{"n_layer": 9, "d_model": 192, "n_head": 3, "n_kv_head": 3, "head_dim": 64, "d_mlp": 768, "vocab_size": 1024, "activation": "geglu", "norm": "layernorm", "norm_place": "peri", "norm_eps": 1e-06, "positions": "rope", "rope_base": 10000.0, "rope_fraction": 0.5, "qk_norm": false, "attn_scale": 0.125, "bias": "none", "tie_embeddings": true, "parallel_block": false, "extras": ["capped logits"], "init": "trunc", "init_std_qkv": 0.0433, "init_std_o": 0.0102, "init_std_up": 0.0433, "init_std_down": 0.0051, "optimizer": "muon_variant", "lr": 0.00857, "lr_mult_o": 1.5, "lr_mult_down": 2.0, "beta1": 0.93, "lr_head": 0.00843, "grad_clip": 0.5, "warmup_steps": 200, "schedule": "wsd", "decay_fraction": 0.866, "decay_shape": "pow", "final_lr_fraction": 0.0, "batch_tokens": [16384, 32768], "seq_len": 256, "doc_mask": false, "train_tokens": 281800000, "steps": 12367, "dataset": "wikipedia_en"}
MLP neurons of a small language model. Each row is named by its layer, matrix (down: output weights) and neuron, and shows model dimensions 0-191. Each number is 128 + 24 x the weight over its row's rms, rounded and kept within 0 to 255. Numbers have three digits each. A neuron's up and down rows have the sign that makes its largest values positive.
After each neuron's rows, "fires before" lists the tokens most often just after its 100 highest values on Wikipedia text that the model never trained on.

L3.down182:139101074160108118106146115113147128126148134159106142158139125123158127111076167076117139107105107120095109115157093159119160142104159101148117141167078137122143106091153133104155126129101171145077093126122122130077145180084113143088125083149148161132111117108135157125091134162147131144102127123090144129105097089133125138138098133137128151146139143171096102174140114114170100144133151127172127141142100106177134136149150144177070098127120154135120112108134085139130127098107127108118170110127130165132145149165102140136127138157131144110113120130158131119122165138114125158
fires before: "6", "3", "7", "1", "2"

L4.down622:100140130148137116149137126132057114124130089184137107147099138125129090157132121143082110131148202102134092084127102137127124154126134119108139111142124131099177125099092085137120126145150123120106165098148112082124128143095146138153098108155103133113110123157161121082159135105119132141139118095119176163161173101157133144123136133096131086125133178184150122136096199123126144117155131115165143106124131139116103122146118133162129140090111155139127112075118128153129154089168139150136097124109144120143147091123101114150118122138173121146115109107107129132169122114102145122
fires before: "ass", "ub", "os", "a", "ay"

L4.down743:145142170101115108111128107186142126130123131126140144127105128119131087121120131123106111124080145166096166118119129138139122131148108151097120134146134120110129163111129148107134115138109099127125138107116138128131100139147152146124100141097103142130131111169123130127128150141151135171114109137104149113104133116150098103127152122107116118099124138125112199118122126123120132095145108159000122128126144143134140096133138147151115142135121127160127129127150163134115137125126130142153160114135139128154127100088143139104129093114159214147115090182130109157147118105115159106
fires before: "|", "1", "0", "\n", "2"

L3.down208:112126172151130152159135140138154133112103105093115086170133128104131143146138045134073090125077116162142103137143119172101094155098141177190125099114138117130110118096100118117110115115135136118123143158125110136133178126113142132142139129142125148139145104133111177116107119080110115142152152115124146107111126160155124103127137136099130140173101119136195129109091141138117126170128130127134102142126130131111101134127110205128106127168121154129116138119113114122130164111111183146150134129172100095141122160071091119138086127152157116122147130126135103096124146116115110156
fires before: "ed", "ing", "e", "g", "es", "i"

L4.down82:139132136151113111173121129126169158144168122153109164148092123136111145124158171137115126139136149134114145137109101163112155101130147120151111142118114135131125103130164173163077143148125060122134101101144095121146132132114131091138138102112070115129144129138091122131168186080129159157121099118158128106184112102113108115097135108172115162127069122116120126130133132133183096088172097133146110142108148151113120151118127146139143121135110092107127145121095118124130122135119143157114134151138108150148153175123103113131095151104157090086077172104108135086094159134128127115
fires before: " |", "on", "ord", ";", ",", " ("

L3.down577:168165111149118127127139156134153095122126108118153142108161131137098166100168132106114131121072149136152187120132110080140150153128090108138106119136116066123134152093108114136119126124117101098105151120142115133185144176167122141143095170070149118104117129166130121133085117105165134149131131113132128125157126136134109116113117097108080145148102109161098127099156151119111134126115154179113177117113139125109118120153138125109114115146165121133097141142119133158099120123128138115152083157137183154123122075122139144143120152140130099128099053122102144152156136101099166150
fires before: "ich", "o", "i"

L4.down534:071139107141118151150102092126174105147165111138135187138110092128123097142098133156123079141146120150126134134090122104131132118114138147112100108123122127182165131090110117110147152127099136104117131113124130141122107133149094119111114173155091114139148111080126159126150107104125105104195153103127143120158131126101133124078131174130111175125123160150119124143108139157158091109139083128125146136062101154192128157135131134139129101107153166143165085111123112175177151120132118144143117118140125074121145121125065116115142154133101142166127135121148136138124114137135131117
fires before: "\n", "ing", "e", "ed", "es"

L4.down423:077118148109150115091130127171131119121129132124123134161119133102155120103113126126153117129129112098158120135142127075153107164121098118149128108184118154147161161139152132114126167105143131134109088161126165109156143097173118166126114105149180090121162075099135109125074186129102112059136148163182180154150144125140096117124108101106130119130094119104138105104143133122148113133151163129114164153130128145156066130142147126116142143138111121123119113125113108101129158142148168141111131161110118157119113148133128063135097107141102112149151125102145108101110124140107092108
fires before: "p", "n", "an", "ir", "a"

L3.down448:134110127104158144183147085124099067148088148141128116108125113151136152096111173134145139101161136130108150145135114128136115098135140128101101142097157147116118135155158136103113118122141129092127122136140101125130115154154114104118120126148161111120128141130113153162093128167136119109171099152165109125124153144101159135101126114138139115125163159140127092106155116119121135154131143084142131132135108132134072160103109128136134112102095151110126138114120109161128133145166077097111130157130166124122100130159179142127135203128034122166158149131074145098130153144093080103
fires before: " |", "0", ".", " m", "%", ";"

L3.down416:172145121119109099126177146171113112139120156138150109100128187142121125116116122152173115137093176170142098109129127113158108148128123137080143123110088109113127143141104145101062157152131101169122126128145139109117104093080142143089146120109136105128113112130144174098124120089110130109146116132158142099093136118120089109095144105151099125140107096119116074095097165099126120100158144122124177163125150140127155160149128161149156094098114128158160164153101113101139175164133144107119119133130180147138105112138132108115103142166125123149168104129129153108088118142148133137
fires before: "or", "e", "an", "p"

L4.down6:112093142078124122148126133115179132146148163097114081144145149136093105116164095100125102099088114123132129155139123131148116113134139089160181123135163111165183128115124127124128122136121116126099163114128112080156143132126117133136196145080115161130084117144080121121105188139119085162185135081143120146115153131199121085113106145098144081122111098096113144132136192120143132145125106087129126148106156141149144112138158101150106116131154132131131112144119143148112131138139150122110125128126102118116108104129125156125117127110119129120151182135160147128118110099162105115
fires before: " ", " the", " a", " J", " F", "c"

L3.down24:150070163099106137116131111121129169145169143142138141123124091147122156165142139095102140109141146136089085128130107146156138087114084136176117159099157163134128116139128106137089166100106134157140132117134186184133140138124145109167114108134083113119127153119076078129142105176107139130179133138155144097148137130145117137136094161176137169107126133126101157154090101105130146136172101100126111120161165115150094115111121158131127128140087096090141146108089143116103130130133141105109159151151134115114125121129143107115105122135154077115111114113139117099114101164154150107
fires before: "h", "s", "ur", ":", " p"

L3.down474:086136082152091172142117153119155143121137167090104080145131094131093113152132108126164119143127112137143135118117151137105149125127121169152090150101088153087114117156141117116132125146152149126112110164114132154137141159138101088156147119127157100122130120115120131075142137123095132121146156140116139160156132126112099115063117133127100069086105129114173110106113107109126130150196106155135130149129094114146154125111131127137116113212140117129088086153114073139179140142143132133149111095145137130140137124116141158134126151177143113151113154114140143104101089128159152142
fires before: "1", " |", "2", "/", "4"

L3.down615:100165121106086133105085121123141147114151119146115060042147133144110170122144117127134127172145123149170102104120151144164106120140080113139119120140135112130164106097148137113139127142097091091138138113110154101142127089135114135148147125134131134126159099117122109118124092110149136142140112125161076115101160097140125124130095132158137133149134113126135122124142152142122128157121106123115115184140119159156180182147120112129134135148087095107081100160146150152120167153125139107157106100116150154125151113113093154117108183156173163082150163115112148099155113120101102127
fires before: "re", "n", "le", "e"

L4.down111:124130140162099138134153138095162109115099114122122083154133142115113154151140135134136140092152177123135153124142134125151137128130145114150077087113118120146132106147105090107108117139120144092123143160155142155104126177179149123120103115090117118107129152120112111132177115150151151093121128172142126206165151146162125098151107120145118150139134135130132149128130113115071136137087153122112152130125157121139103171178113087136137133148126125166155142099166137163120092128151092085151099128147128140130106140114096121137100118107103087094140066113171107101079085106133149113
fires before: "\n", " |", ")", ",", " (", ":"

L4.down654:105160125131159122109122109137130125148131131109148128132110184111175130097134115150155113129128147129122121132131136120130145132121138140151125107138136113148113156137149148096106132123184115113142158139133180129151104145097149137100124146109122096098159106113093182112172114105127149086176091138090034116080147145164148112073111114091128113160152147137104138097161129146119132135137166100122140119102139130080105123142111083115100124158156163143118151144128080134119152099131126102072143132157126145119111142139153088138121151097144127134142145087188118111140136113114162093
fires before: "ent", "id", "b", "er", "p"

L4.down532:101135128138102107168096125127142148151132138143130098181128123138163140134129134142119117124119180146138098125154124120076108170129106151097138100097158158129152129124120120126101142113109095103157142104148109102103138140115156142100106121157081121129146078104159107126174141112124164116160146110157123160110157058107134093123149106112129153120127135144135103124056134153131130136111112158109140146143151147087144111129083132101140145213109126124144145133179109109108131105097118096074125124150158126137128183147087115105102125148134164101139135165104122108132133132114144165
fires before: "i", "0", "2", "1", "3"

L4.down374:129128144154131124107144109148091139140143133149144145130082159128147136101126132096088140101115067099146111105097139119078110103155138109119148112133128156112086190127114134120108134106119100133113111105157119150131116142159147148143149175154138096155159135131149132153110167110087157109156081144157123162111111117123113154141108112109168166152179088174113121133093102130118148078115159112149099135154093197099103083105114092138166148136145119127144149123157134131132148177129145132143104080154095109143151125157138151116110127115142119142104090139132109152102114125097110134
fires before: "1", "2", "ic", " "

L4.down651:095145141152135175091148134106105128122111138103115137175153131152121142173120124155145143116107115123132145164107151133143112122148120107156120129134075149128145128103162119112116082122134093183149128136157164146141160121146112148126121140089139138152109155147115147135168144070141121149145126112145142137089101179061135148166104074085113106109112142132149138097091104163135124092150129113139068134122144141108119131111101148115088186120125099113134182133140137126124167141084125156113138088174100145118117125140094144125119112106155128100126129131076157127095129113131095143
fires before: "ct", "x", "t", "q", "j", "m"

L3.down441:167085151101109159121142142098141082086104144111093123160160119154125098116122098069169139148145145123125105122105144162141132131128134127139125094148122126114121132134096138128102154121144094111091126129161149136106157126076098155142167140147178160121090124121104127105116127120138115176164091111121165153134163130127131122094179093097123142117100164137134117104110120132163143114150149113106153125133113170142116113092124144129079130142146109130078158095117120126132158091131149157111158126125137149163147180147096099153137118096116086163096093087141169138145158138158117137
fires before: "m", "c", "v", "f", "p", "-"

L3.down422:129161115162173108112138101127173131135184102131144118099144155111138134106133098130134127064134129106102158109110116097121114136131112108145094140156131168087152140152140153121102092136100089098094084123162132146184133128108145100122123088130142123103168137158111124122113100158122158112134129084125126108119108113135164130142108127126154166172179158145084109110143098115160143155127139125160145102119108119124126121154108107144138113169125102142114169173150063127125106128137141169164134136077126151148166107159157126135157106137121140156109152127116134125128084101080105115
fires before: " |", "0", "1", "2", ";", "7"

L3.down112:099092112068135132143126140165189110162114103138128094114127162100133155130105150128109121111109159104125137164111128128092128087112158125154121172115177145067120147146154118165141169101156121090152159156116120116174110150146155105101102132113121131137133085179095095151090123138145153102163130104118124154147161155089122139161133124115135123169121112112085127164132131090108149158128169140113091150132118110092139081112099151108125109135134141143077127180120103174147127124150106108109139125132121140129131105144107086143140154129149121122161140128145129121129120137087122093
fires before: "|---|---", " |", "|", "e", ":", "|---"

L3.down558:079121145129101076127126158134089093147145115117120137128132148129152121160123184122141140134143074136093136082134134139084150122155101130193131108134145139126123156099073084145110121140153185137102129139083143128108115094123095101154147139127159146163172117133136109121107153114145103149116150116146156133142137106149136148117058105093116121158151118127125135122120166119117143124126109138156143137137123143157119153053132139136088132127130139145118131146129091141150186132120191122136084123124117143123121138152113108125139116132122105086114105130113107100090183152117145173
fires before: " ", "5", "1", " B", " S", "0"

L3.down555:129110135110111155158118119104097116141138114151129115128145181118129174146102168151125147133128155116097143129119084084115135142133135111068179124122160143117133163147147110095107084139140107138136163148142135134094108135159141118155102107159171131123107173114115099113119119131102109150114124099131097100103084111116129095114091171093179109110101113124170103153160159116136119140128150137156175111120101191142133147168103088127162146134127115104146162109128086126127141129138143114141132161171133115138106163143144108100137112079149133112155120106128112144122155055110153123
fires before: "le", "i", "l", "ort", "ic", "o"

L4.down366:118082142099114132154135150109149114080152149087088124166125134136139127165174095105114123095116142094102126111117128119143088090121134127170094126108151118133148121189076168121097125130122109131112106159124114170154119112137178164173144142099142149114135111121134104125115085129112120088163117121127104169101152142129146127151129094164153086125176104097131097186136140113119122174201113107099133159144133096132123139115135094144135149133101156146123133131099168110114165108152133101126125116157112129124130126126152153134156099128115125096159155137109108156100091119149127144
fires before: " ", " the", " a", "or", "ol", "rom"

L3.down556:084128157124151107164133157107124105101118153122111144140153139115102119099115134140122155121131098180110143113144136164175143156096119144076117092147110148120124113145131153184169104126145153127123112137112137137107155146144113074137112146156140137152158131104125089068130116127132164151122173135134131130132152128096104108101135097155131101136120148111140135143098079145155134118121093088101123103152094103148089085114127142127127136235093148098098129101126126165122131126118118083096130113135143108130157088134139124114153119140138101131165110123143100168177152141140138132
fires before: " ", "1", "4", "3", "2", "8"

L3.down169:119162153164122116127140151120097120145136148187083119093132156126141099085120131142125127100102116071136091099117101068137109185120109137163111129113144104127127151148117114154159102141166119140108092099207172164159100076125138134118120121148108126115119126090140085139138103087124147106146131129158126159121133114119154144110115136111080117109181133125113143142140135159135181110151123119124148103104085110115166133064122119143151079141095129140121135126130135109080138151153156152135141146094142101129151130136150134110142157151121163134108126139109133140119159140148111149
fires before: "1", "0", "2", ","

L4.down671:124120118147166102107149122115120155141108126158113120126109160127161143088163120099166138123147168156135103090138146136142146131113132125162139078138086117167124157115142114149140160123129086098164149114116189139148122106106139156156149136132102109137144118124149134128164111130141120118120116104161135140171115150100142119115114129132111117149108111084122148142106104103101170139064071109169110111147137143114104116111119122132121121255119112112103120122129137120121123127122164101099109138114155130115115129160116121129160132131113069139107146116096110115175140125125095130
fires before: "1", "5", "+", "2", "0", " |"

L4.down638:121129149098137114119172136138120114134154101146123126162169134113157149115114154142095118120141099093129151116159111119079117134173117113139135097132130101130109153181133116084098143133165123132116097147108133117135102072141102129149125129132147175097118117127147117115125098139167146129149103122144116082104135126119143134090130129129147134097113097147150094141101120121126128105130131095221139134154081116140141125108160125143122154138089141097109122116112133115184169165056117117169102174167137118179102109145134114183129154120095097118157109128150137125141169108132104137
fires before: "\n"

L3.down115:147118135141150103115156108112141120102109162173106119132158116112159122128105155176139130146108140125150155160118111126127091128169106094142117128143079142102111144132117122124138117148089100118152135138147103105129091121125104112108139096100127116118120123112153142108104144166118149106128134106157134141140136076146131122164081142129106126205150111115106131178091125111152099108120143121156128095140135138145165098156149112122138089140120093085170131152100106104139118148189107122110118151139131132110130093186126142146166147126065135135119180104126094179119185146098137091
fires before: " |", "g", ".", " and", " in"

L3.down160:086167118103113144160137105113107114081113134157101128156112147102122141126138115115102083120104152101111180121164120168098083167140135127134138115140151115103143170152122117089110159092128163144129107184116149089136158107149120140129150134151085156147139133124144114119121156118175108089114135160124136173115127150093113105152128097137162150114146099132113084111090151126116119113147099162142112112155062167135144108091122141127182097150140162128120123147128132129118167130112103093139104173167137139141120130120144109163139140086133090142083132146149141115155107105108097137
fires before: "|", "\n"

L3.down354:123131125133141121105143134128134122111107139125121121098151146140157097144106115120151191067205135124140151097098150164118094127125150142149132083136117154172100149097093107133112121134130134084123122133105121172098159145115177122166129121127137092089127128147122105157111084182125161134139121150111102136126140102092179112119158125118130192131174160109085152145124143170135141121077115107131122125109107097141085131159129105141109154119159105100157151127113135127133094113109120081149122166147110144126162107115130105123193127148131086097123122134145141122138135119114123113
fires before: " |", ";", ".", "2", "4"

L3.down196:100109091142179157087130087135130178129143104131136162143136119116136115143126127162135168142121092136120127119115085121099062140155123109148138096184128155119095164151148149159122121141129120176127111147128111105093133134082107120113138107129115132141096169130145141184074116110131168108109132117111142115110151135088168086126130072108142126139134122106089102166089128130145097105151114141155104152114116133163139123120128154124117149090162118127129102127096091151109150087107166160112167113141141179149105171135141124162095145136138141120099121167120163119114137112130121110
fires before: "d", "g", "f", "t", "v", "j"

L4.down669:151126141120129141115120140122130110124108131120106083162173107160129161097158127139122150075186143152143127110137120132176098115142158133151138111121120106131100108125110122119085127108105159133111150142146123130088137085157118091117105133120137200131160111131134141094145150146165134095158121178146140142160125109158148149127106158111114149172149118129112110138162143104143128149104143128094136091137114137103142117141123130081112152135125121165090133092165079112118144127125126121149094085138145158147127133157099149182095152129135102042110115122137113077123111075116145115
fires before: " |", ":", "\n", "–", ")"

L3.down512:120142114136154171121155126113155104095129074153113099117130143106097152110124125133140134085138168140113144120108161116098128123100126121123112118115100099136133083161080138142135110091163122105152130130153165191057151119126118099119145145140158124090151166128150124156105136106108189114147097178139093169147155128125089113136133095150114158161138110139117163120142138146106112139077144148108162094170137136122149158145145115107150149162145124149155129143176134129133081139110110118117109131099127131084140120154114111121134112141124160128117126100134142122092059102168114127
fires before: " |", ",", ".", "\n"

L4.down446:133127159108176103162113086158144148124096127141115187147161156092113156091148123105128075074149154182131147132159082124100135116141139180132142136130154146108126111130108134094116136094102082138100107129091118117120120145124105127160130114115106115160113111115164130148087122118100132159144122141084109114098103153154097153127125115151123118124117154144163165101120125111094152108147160161137118173149168136109092109139104174139103152131117106107140130096109141139134130122110140177078143148111146149126119124112095128168148094117100175127081168144120134125127109143141148163
fires before: "a", "e", "es", "ge", "ar"

L4.down253:106102118141137143169159115148088120142126110153152093144110140160106115125098166144112107164141102151106105149083141119168116146123098171132100156105138132168077152142112131122126113088148164115172112118115108111125123112138085174142169125139101086136100095087158149132122153138089115134126115159132097127111129132090142117109082122134148114111176166109154102167123144205163111186094052130146148107147131157147102129119157139118129083102132126126150141118130165125118140129106132146138128127132147153110110100136144114109118148120134125148163126119151103164105112117110136102
fires before: "ed", "i", "ing"

L4.down77:138133135166162119137106099120201110123132100157174082143096129150084123110123146134111161126171146113141120119123132156113140167122128101110156133100158147145105107097150141145150110069171103106173121148128174152157139136125100141092150124128073104158154119116136105107164101123129145111092104164117102142127142135130117116122116194182134116090108122110148150119111107133104134127117130113133135118100095158104087117111091152108139085170157129117089112142154112126138141129099079107115113138162182111136124141126148122118112130129115115154115153109150124142174103155137149087
fires before: "1", "2", "ro"

L4.down132:134121080148139151140101117142164079114138153141104092098119123142155173128114127126130111144109169105137087130159113109120116082155138120129133164105159097120113142095146114127149126136142110169127103133077102127134112113132130106142133159148105144158121113098126120152089118146151123126101141104180124117136136172163156112101108119108162150103130177109101100149139114121153122155188134083084157139136133130156139114133118108115154105154106122165135102141101160173118167138142103122114124089125141105116147139140145190133111080118148059153148145090137146163090131151142085112
fires before: " ", " the", " p"

L4.down736:096141048195122095159119159140124152141129170143136111157104140117157129129129104117084123148180147133125093117122134158158128108115118152126075128153093093114101098096125148118136126102105116139113131116152126104128139119092166162115188140119107125136158078094130154129117080125136115141109118145123087147136125133107098152111102174134138156062140144107123149099115126159110154129099117121135173105107120151097138128123137122092116164189134128130117109146137106161143116174146116166105139118091146109133148103115122133122111129142121156154108167137109149139144103172149143160
fires before: "ed", "e", "ing", "it", "u"

L3.down619:144131119119108157124129133109145121141138118117127064093148172133114105173166114106150135153116109155164066125144135114136131090118127136137099119134130110133147129127134131082105167141095124146117127149104102121150126093169116108157169104138127163107139087156128113111118101115076104115122138148159063122115132123118150145122086137128112119124148138135119110201147156130159112110135139107097094165135113166135159119114150085160148131135143165133154126125164148107137134135190156115104099127160120104130094105083133121144127167118163162125196142114130099077111106126148108122
fires before: "ter", " the", "c", " a", " ", " ex"

L4.down192:076125115143131158139096113159148141124167123112132174140168103108117123155064193081150141144116094128146135122089152125126095126140113105135108129177144151153099131112146100109146121087136131152084103118129135152093111080167078163112125139128118164112122094103120137149127120152134083142130119108137105103130123112157139098117139117140128150156102134143159109102083121130146116096127130126152165149143144162175158103151148150098144145119093117089158125102084158101096115171102150161127114112097164152126093124126095165127135115151154169150132146097135114117136154135127137117
fires before: "e", "at", "w", "ed", "et", "g"

L4.down531:120139073135141137175132163104106138119148107122131094149132139073137142118141142154115158105190096135116115096097108125169150116113158160115128163124135119125161127087108155155120095102177119120131166169123120116138105147069077129167135135120127101056089087107115144152146127152150134130128113164096114148097135169125151120118156127137134129111146128159126154140172149159153180124151106123096115107147103137119132137138108111185106124110129126086116132133104091135128104163157101162102133113108156105128123089141131100139122122129127152101130140147126128078094137143145163117
fires before: "ch", "e", "u", "ay", "1"

L3.down361:125160083118145137160142141111077116143142095134117116114158147134125132098114144140154108123123127131116152111109116114152123138121063119106164129152093125102113167133100149141104079151103116124156115146113167142142147149158140124139103142109171095120102091131151149102143142128154120100138161077196130106093127165148122124157104122077156179129117120103114145087101165151099116112138126199152160148147090182117119137117116139076098123105165136145118133128106130135148143131111118144127128110114128173160087128133158114137128082113105122124121129169129116084174152124115124145
fires before: "o", "i", "it", "e", "ent", "el"

L3.down55:122101185147115160135140157129136131130136115120116102182147101149150127115140186099172131112108137102142093136136138149127148102151163093115124085128113123093117145158171112141119134123148120146111159105122137086131166141119063171125099167097161132096149144125137148117130102105109130109143083127136143145090156127122121080097109100111103134127160163143128134142137133161135165124125110143176131119140130138136082149087113125123141117137121122094149157069126152124124139103084123145167100109169158088181163154130096116135124083111134106102159103131115122106134116102176136123
fires before: "g", "v", "f", "le", "al", "at"

L4.down162:160097103142102118111160168123125152135118123137102075113125108135144181112164120115110137115201076102162118114107146167130112161099138137089110124128153130169090131108151118113116133127108161125114117149098103082119143135088121147171150157126129152150118126120137136134114144154125117106153141123109089131158150095112122143139174112105087117141118094089121109113116114117186139143127139143168121141163134132119133109121134142100088192125123105107135137084120151114099148143148174130102130083083118148101087128148085149142177161144138118118110124102165152141114175124122131144
fires before: " |", ",", ".", ":"

L4.down240:083163145105164126122140157135092143173112108146129154176112132105123116095126118157144095122143143109104138178124161112103132171110099119111111079125135112092129130125170100121155133141133116099123125142155156131123109129134110066141115121206070135105082137135173135098141114165094186093105142111184132151123123161176102141112133156128148129080089113122119142114127106137095097121143110124115118119160118152126125110180135169130157126153131102108080134137114151161115136127142155131116100123125160101142127141135127116109123108143138114140105108149142165100155132160100149115
fires before: "ass", "er", "ub", "a", "os", "on"

L3.down177:162177110114109132140144134114105096106133166085131078164109124172123130143120112108087153091210129156140128158108118120149102119108121109131145162127124079140126148129144145129121101151118175140126140142117114113119125129116122137147113146142152104093144124059141115106098091099109125186122098153134152127146094124163108133121123098125112099104152163145131146126131115170144117162139129121126166190138143089122143167110115134154106143151151150119141140100116129109121152127108090129106135135101153095134136092116121203098110124162141114137176146076125098135140135098112098129
fires before: "en", "ing", "f", "g"

L3.down469:144078105176127185123128146129097100114113160093115077079110135177096133145107110136145167107162124135141150106087114144145120171137164149099149089142111088114197126127092115137141128136163159102124148168143119148124164127103114107155173129123111125147137148116067147141094122105084159115124150110114124161121139117114109127118159137133106150127148136124136130116154122130112135117148101186109117159146124126103121127113158116132136170149116133139123109080096179173097110133136147127138140127116144143128095141135115145115100152088162112144096124120156110117106102104173105093
fires before: " |", "4", ".", "0", "5"

L3.down26:153129120156136148117172160110133148153127160117108142158118141140110130134115103125156113127157103133116137179082115147115113146121097118127118100112133121073112169129103121160111098136121113138141083133111130185134160099132156119142126114150124118111116168109146132097151105112118162167120099145062143151125135107157159094107145097125136138179128149129175118127076123149141137177112139090105129145105098128111101135097110162131081136142114117118153109156199181138117117152096104145086126120113147102138122086129132113103156143123140125135151151092143084082157166129147096142
fires before: "ed", "ct", "en", "es", "ation", "al"

L3.down80:125127141120092093125137125092099134128162141118159167123138100138167159126137127129116144113140149123116087131098111121096124151121107114127136139122108149105134115131091108138122132101125149145114128153127104161088153158074115106079103100146131139151148121133106136163132145119095147151100180109097171120086097098112148089118173129122130124152137147131125120170118141129118160161150106123144179146148088122221137176077123127184098109109091174139146097108101095128103172140130145123144120121116143122154148138144103127150112156145109165087099119135122150090103113131134136162
fires before: "1", "5", "4", "0", "3", "6"

L3.down183:134151108110142140136101109077115170113168117126143127137165122081115131179159131085107139118151107099131114153140123147168152115118137128145169123106126102116103129142143152112124130123058167169151137144118116141146121120103124126113080139107105108159125107162066150083122114157137162109128125140110092126116120141133116141076123115097120123127163142130100108088152132139111136143141160121118123122177156133103160136136126101144105142148198158087079154115115157144106163142179145090125070149100162150113136126134128119105162133148135134156103133150090130123089148096132144137
fires before: "er", "ent", "en", "id", "t"

L4.down217:098163138086123077154126131114117150104168117135157107126082093162179104149092127115135141136124119128133136178086165145089089122106129111134109155144141105135146169130152141090125147142116093090137117139150104102166138133133137115131113071173118126099115158113155122100161100124125148121142130129165107177100132108166148071137152120129148108126090070132147128138155142153128102166146115129123111167090145118156151131160103133151137068149120127102162134133138131152099112123099132180124122131142138095129116091139150118142187147156128119097096138098114115107134123115118158128
fires before: "n", "e", "ial", "il", "ct", "t"

L3.down551:122127113129117119143173113124142131158121150122153118125153116086183140161112166089125150133096209147113134134152184118144167162157106136132150175096117104126150114146121134114141133135082104122129116119124136157156159121147163109114116114092108085102146113098125146136151169132099166121146141117119105136140164129087060146125159085136107124149098095145127091132166126054131097126129116145116108120156129160114156130101114123165115122143130124124083149127098126162106132103144132078108121154154150117132118149113098136139088109130139089110145138144127113137101149131074155126
fires before: " |", ":", "–", ",", " ("

L4.down179:119126111183065112122146115083138122074120088129104113152138159126117082167115117109140120138133127132099104109125121155153106131127139167120163123100156179135126130103134115103140131114177109136104104088150150138165131109116130122118139096113141114109132123166121144139146137111111050143111162125104149157146118145174121108072130162147137150161135114100163111151097151152099137123066117132151104143103104116119131058126130130123114149167153140103135171128160185150140115107115128170135104113161181145139123123145144126155119101127121110162137114159129120107115144126131130095
fires before: "==", "=", "1", "-", "4", " |"

L3.down741:103132143116142130112114132139109172125104090086116170149132131078132129086131156139121158051136133196117125149115088177093119148118135145157098114145117124049111121122116134119115129122145111112155106138131134122109155163139147145113133115164092096114143119107113122133106121142102152095125084134142157115137123124119129142126114152159123108118161125140111123125174155099108159119138127168108156071137106115130093143133131114108115114119068110137178142127149146129111165164113145159148128129112150148154154109123112140096159123130175122142106109115139107162114159187111189117
fires before: "1", "0", "4", "3", "2", "6"

L3.down400:118141150139143145119153142124116113125142126128117122083094122108077097149161102121107181097188157104142126111109153124105116123089145112126080129110126107095143121099149167136131161085133168143123125127112114158158172111092136149140123162132093116140188115126123135128151144130121105129110151133150114091144143121133112146149154144124142121162137112150152140118100103192147126148105133116154096131093092098140157174119117115131150109125109109156097116139112165150112153102122123134114120129073166133125129153143167145125117116155065108102173128085112115110092078175175134149
fires before: "6", "4", "7", "3", "2", "5"

L4.down307:088078163163132159137144105142104091122127154131094113139129161139149118185132121186148114136129105132079134112136132137142132105149122119171085103128136124146126124116119145172133164090135150082156135134147151151153156105183129107116082131146132122156122148119127134113160151157134134088148080115114122137103078143153104148116166108095100121148151091114152128098135133169111136126123085098163126144154146135105112096098081140165101141126127131130187097091124178103087138118117124169156127113103108120124122169128127141112092120147124131125116134124103128148124164163104087125
fires before: "at", "it", "im", "u", "ast", "ac"

L3.down592:155159135172125128111112094169182167139123090100076061139150135145154125113110137113145131107155136097123105116074113180128109139090135169124111089159139145162127107153083129153137142165110118126138175165170128129128142125141168098128121123138127117126145121118135155108120106186076111139126144161112154122156150178137121095147133123106075091119150159103126130114149135106119097119100125071123186129160136134159115152113169108106135136089112134107117146106150134138104121149158123100139114109135125115134142155108136140132108151124114112102101074121134120109134120106121152130
fires before: " |", ",", "\n", ".", ")"